Weights of a small GPT-style language model, trained from scratch on English Wikipedia.
Size: width 448, vocabulary 8192.
Training: a variant of Muon for these matrices, 5152 steps.
MLP neurons of a small language model. Each row is named by its layer, matrix (down: output weights) and neuron, and shows model dimensions 0-148. Each number is 128 + 32 x the weight over its row's rms, rounded and kept within 0 to 255. Numbers have three digits each.
A block is one neuron, or neurons of one layer that tend to fire together. Before each block is what it responds to, as a language model described it from the Wikipedia text at the highest values.

Cells late in pipe-delimited statistics tables, mostly footballer appearance and goal columns, e.g. a blank, a dash, or 0+2; weaker on scattered word pieces.
L6.down890:163098152092103133093124128158164117179091157121114114084141106132119091164133138137142103167109114136147131089122063172072110139118101096103128127096141126138177165197102229161102147146101097104102165122179151106157133150142134129154085095178166138150077076127115086128125157076111110134097153142153117147111140124124228168119133112110103109135156096166139136202127112184145168137052163072172154120111161161178079160146120149120141144185110121100

Periods after single capital letters or short abbreviations, as in middle initials, U.S., St., Vol., No.; also word pieces within capitalized titles.
L2.down155:091099101120144105175098108155128106142130113169140199175121108119145134130158102103156124149191075127117118087132146123163135158118095086097131074113194126131149131226078132113106161112158147107074126118154150054104119176156156188134104171077182083121156162105184086105101149139114164168173119163087097156108158161194134055077180131144089103149077138128157131085139162100117118074086151097180188110110099133151072186205119147088092126154151178103
L2.down230:131109165140176098124114153155131152100141076095130107154132127127128176152145123078084137097109141128103099096139107137077127057113125184182121092144107110132145143084158135078152141115104089135144167145129107133147119111144137161140110107128152084129179128131125158156138132049083134115143125147106171146124075115189108180136128128169132115061106082126119113128108102135106128190147153053209119173158081063103162134128142111137169150115125083138
L2.down625:172131056154119167185060098179147124139152139145100138129163105118121107143143110119083132099106085136100071127136202149056183147142101164164154152127146102162151166112131071136120137131095108175119178131107163130101083131154046142090123140076137200100212101148084130076091137158143123101125127127123135137117120083149132106124117179108130067099087121121151120123118152089128174176139178084094076080133115122158163141117146142113097093181117186139
L2.down722:173170093150125139088124168148102129149128153146099087171119099145061187091151160097154158115182112117167141203078192064158125136220121130154139133142088091156100093125148165153118170129163113111151120099086143074144102100141218133172169108106093120114096163106078144117133165133126105075112103121091122170076131135166168114144104152127087182117061126189136169109135130155135159163130117136143154150131115173172155128043124161157076135097146148164
L2.down968:026173115124068192064144068149110128107110148156125105186132094126172124157101190153130109177127140103069120137161161091090113121082163132191122158156101075116171189130104157090071108122087195132118103139130084124125138126168137123137161151107153178125111150089133117151113130136109083150112156163160103157131086067139178176128095119122136121142111115123183155129101155120147128109117184100174154050100154107111138129092055127136112156136149162114
L2.down1051:092151065083095107094147158113050090128120162153075147129118100178139118114122161183139156132171116105065074114090175136142157140125154101100154116092145069120154135207142155156139137161107103112074139108170149143159125155103152118088072180135133169105137126168147161106130107126105115102120106181081085134067131123118173111129150166061130122179164133124154111163131165104098131121129169121048113127141163114159116161034096162113106113169137113049
L2.down1526:117124106142082088140142134132123114117172139132090107132146110076159124147140118160209156164163166135083107112124138135121176161106172112125114153155102068136100145113094114091119160115173096064095114091127124141097106151120157161155074152131113160069155137103159107109106144187114110104058076139218079113067120119156158103162040161082056137161107125152209103102143181146145136140104142128120125066085139156171075206122116089179095113123166141078
L2.down1541:125115133172094129168145119123151116172093145072105119181131120102182077095096139112136149160185136116108104095104115144083128167166101094203131101142147114115171160124138090195121100128164120124143104122129096099104108109145110134153123177131086117077110153089050118087155123118078176161142061094147039102125160168112104144098106128064157166062134124137140091099133126167119131152154110109147185132119148086159126180112165124173073141117181091117

Two groups: separators right after a digit in sports or stats tables (|, +, –, ;, the dot in 11.4), and second word pieces after a short start like Ne-, Me- (Netanya, memoir, Pitești).
L5.down232:139174134136094138106115127108160093077084153144117097066110147156080086099159082126126115147087136161092128120125131111060065122108093140146134131154147120162128124125107144132105172123126158158114111110141131096092114147148204137196096091122085097169102127089147147145143141140114149136107123158092159158176120146112173145123114141122136163108073143127145105126168118152168179130157144098094101098147112193129063154195128116118174150090156139131
L5.down280:124186149148158133122111135139166115136102106186147190092094111163092137130199108133099093145174119141099118161197125161160103125150131143093070113121164063137127139177130161115046186205129190106047147147144130111125173100150167118133105074160106110129119112115092079072092111157155135188110133165159060171091152136212131171143132117154138122092136137159161163189157133108146151099143131181118138130121035077123064106127196116121106154129080111150
L5.down831:149155146142136144093118128170113118107110066138112116124102125147109098184158115129151135124106160116108162102130033138082139180144184092141055113150125084105170091088150138134078130146125122097129148103164131111159157148117143153130217184135145143137116109115173060122184146187159125091106164149132151161142121092101191191182161151121161125175125074146115142146080181128152092090131174096093160151126150118074100094144117139145174078098138142151
L5.down1113:113177195130089083063126132132092139142169129104167179150139130137164151141081103141119157151109108100161161098114101121136170157145125136161096116216114105085140123091085132142067113157182135146129156153114087104099114079105137128126139105113188146110094127181166176172124141153118132176122148115209134157129130080180139128062053145138110076144104104105078146110129192138134134120125100091111109111132125129146139102121179125152078170187145093088
L5.down1197:147169164093151152188085157117105149120110153163149081133136128174143120079114111175119096096147113093114073112095143071147118162158069102152098150180136076121102104056116107095123099101160118169110100163149154138111146125158146132112142094078128157143141157148154170084128090153151121133102101139109127126110162116138212190099148124168128085121151107147108092116061092129100166076176120147138119087125161123123084145112132183184154136144127154179
L5.down1255:140130053182103164131117103155098086125118097168149109138127137144121117121118125133158083159160139176127073135115165136149182199137135113112141186124130165136124145160168140092132091080121198148152114112075163110095130106167132123133104122130138132156149124039142110117092137136130072139108115114114156165114056142152165130126105138190133064150139084115117118119120111095138116143141127054132098142113108212089141147104140146150051160174128117129
L5.down1381:046113150130103122134156093199079181171124139160157106178109149096181121146157131141121152092150082107142086178088074149116144110100125099060165119104066135137138098094132126118094118146106094111183122124167117087105109087130116143095092113116101084085121108130116080151096158142159178163130123132131158119179076159208106179123142129047158148147150099130074162108135150188126118174122181100131105144104135175121141101139132149094126102137104137105
L5.down1724:165148083081156125143122126124070153098108098087142146173145133127186121126132119129109125150155135115167161157180133130086087107131127119132069119177095110115085103084106119117121120091143156132091129080087139110111094104106119085143121151159073162149154052128111106067094103110096108188106123163167123108098128082111155130086106189164165102096132097137167129135159136113123110113113066106132125121200057096156096163125108130142107140131108135128

Fires on tokens that continue a word or number after its first piece: digits inside numbers (2|88, 4|0), ROU's O, arr in arriving.
L6.down1454:116089114138173131159120115149173178148063197162092091122158124096119089092172181126138197185125152157160040162120057131126131153155147124139120123109164174206103129176128125203073118133136069176082075152146140122094127179098170129131083115118148104082135146141150125135097060158175107138138116139153142167133124147111116118165077109161095092118076100105043131140123074106096109091052145134175149183094188141123099089142138189136093087100166154149

Dashes, pipes, plus signs and empty-cell markers inside pipe-delimited stat tables, such as — in career totals, 2+0 appearances, and 7–8 win–loss scores.
L2.down254:115127160119179122112122157175128111148121155169146137164166104126148048055152166114107105149137139166152105070140093143120204120141113184117142058115141154139085179132092157093147069142104177143175146071090118089060164091140087141154082163126123067128149167183143092108109132127096137107090117183164131185121154116169150065086132092132131097130120148097079034161141136118075057109121093138151088104091157182158099068160164112114177112167138048109
L2.down349:091148107142133196121173156075155084057062107181105129152082138132069143171127085191124156080123183115037099117114149145135161126133125138101125113138097152127116077146126205145139130160126168134134167182096104083170171085143140125110165093129158109130131066164200063149125126103127140150137078137109103090148193094211122143125151117123124108141129116157136168105125118072114126113153161134154142099102068161120173132133200125064134178133101153142
L2.down695:125165207116119134135143112114126110197138115066099143196116099073151144169073163121129087116149149089173141153121147140151128144166066098150095141059113135112189121110129073061141068092132077154137141131128119130144172162125132113090116186133203117143111120150127126105150140192140124084135114146159072085103122117084149143122155158135115113082178169097110104120122110129079080136136154117101085134097135118170151145130131185170148154128149084113
L2.down757:098135147182117125139110135122138153155075157181162092092121065097155130138091123105162097114124146144129086077135029089171068065114150137133153139140152110121095135129152133139129117121129088151109102101154122114134077132074163159149159107103120163133170109138140093193118173127140098177151180172146168065129067154117126135121140114222143104097119147172100129137086091129159104123073161125096149125096104152155124145198137131088059102116171121121
L2.down759:097145144120156194080122148133109119180120209122070160097120139113147107136075141107131080086154109170187158172135113120128113102071116136067113120092113070145147112174159170129119129116145127167089090103145098133154131122123139077125096102133144097185178162112152136161117152209139179090101138174135069175136086172087096130119144099169148083095115069116089117181166111169126083163127083129148106100051147107074129147182165110158086124110145132154
L2.down1380:101123163109131165034130116154148097114143138192113134164119147168135122109136190098112146142077148081125114136111156133119071156103125119117132150129087094098080151198141103158094118150136163123125123092138150128145129188159148159109172120102133096101116135153133141121146176057130101153097170131199080151116174118108120067124130157110147145067126124107157160110173116166176138116134117143105056108193138126199144138168174082137185074086163161199
L2.down1594:096170127078121131130083106132147107169091183123159124182096111068115129123086169143206143095107134152142117122157173128114120128158066169123083098112169109163125164092100149135126118103128089190125134109115133103131112111135113101113114126111103123124157119142140106147109140082118127196076089160051129118127072093124175158153099105104116126140074138081141133151139129134144130138126106142086132143063084168095097162110189117123102105181076083123
L2.down1715:086165106096205069124144136148135072135114111130116097128140106137166182144121089126151081143093147165083199130129110165161160132120122065105108115119161131126142100179125158132137098093182132168145113081166132092154149164153141157098114091116129117081099084227111112151135109110145092081103135131105105122077076088123087127194152076125147140142174109140121126075064147153092065099102148107126137099117137115161119105115113124093140134157129123117

Second pieces of words and numbers split after one or two characters, like y-ie-ld, T-ate, 4-1-69, plus separator and decimal dots in tables.
L5.down84:101090094139202111103088120170099134095063073187093158083139083090169110146089125151094139169115084114142136125132157126119117118068127090120168074142123084137127116092074105066118106187112123136117162144117100105100135121145203127149131120144155116128084080111097138173150125076139125195158109168082075106117146142139085088123126153173125178104115118104143133144109095144091140091160113126178141095155135100109127119122164185036101125160111149144
L5.down402:115116153058113127117201149103138168130141157140157153160158161131145118112094145140151169079087131136212181171112147163158077125159118087143230131116170060124138096130145149118100093087170167150091145119140184120131146205195116159160117134130147153078157199129117072143164129111107111071095129119157146105156187127136115106133160174121166129095127093075194145148185099089178172132027161121092106122098141085124159146133157121135135120122114153148
L5.down453:141141197193108123117183131159050205140121124073163085152099161115168092101112108148143191163098161108127103096126157048126138076131174112114135195132106149149142115146150079101123155077145151116138145165130083076159159091128171124174126073162123095081118077148108083159107116114127126103138159195124174157196108083169156155143132107122141175183144105121048113116157125104095148086136182151102189051090117132119083110118105151147130091088172110101
L5.down761:119141105114161094181157134110144125126076124150107129081083115191113126142089124074169136150119138127148140140053121157097128082117119125144116137172117084094079142098134124111157084099176072128114159111153141089172139153127094036123095133096097125159121075114099108141143127108096132046166176175145094063105100229175084120171161140123091098157187130136116138167145084084106150122121122114109084182149146131163178162145114139103109106106178123168
L5.down1120:058149076118117144109091077164130147128122123132118152077156076127140069071102144177155145121152197123144115129152172042125153129144082079119148136166121061114131125129127120141176097190162137147161151063162150106096149153130127167096106173167139059142145129159101124134111111120128155155130141182157134151079048120135168171130140135095130053173131115109109160142063110121188126165123246144116125072094107135090141127118134161054157169114119093176
L5.down1601:100192138114133183126120097143079121141133099154145137081167095106126167143145125104128109127116146197100141125176103146150125084111091139161106109114069105134117215135116112093107117102183127117009137175135083160145163113147166135085111178102171103151089144189155161112106117103174179101100118098097062163120152137138150112075135147113166164116132160094092104127190144108127107068133190170125227137103147130151141118126116106078179098146196151151
L5.down1736:132146164084090103108116115167105114154083110164131173112167167096110142165072103145081138128141146162166187134138132092137120110064133177132148142100175181142144122153100140098142106110213119127127162132119109154121030099170121199181070120089095104147105169168162086145137161107138087166128111103102155148068179122125060093098111078107124111143050162158100086123131098131157137119123162161148118149169175157128131112148105147088113150135136114088
L5.down1744:139097083124061065126175062179118178126124026167129161152188140137091165086113145103098162122119134130111123161192152145109109132119088154140142079157096155117158112115120223120099113088150104153117123123155069110152103088107097133175066126140200167134123128073144154169157061111088141108128155093124134093142128117123151168138153117175099133116155079127142093142133122113156103108084169152191135141072166122130129109161117085131159061125132146088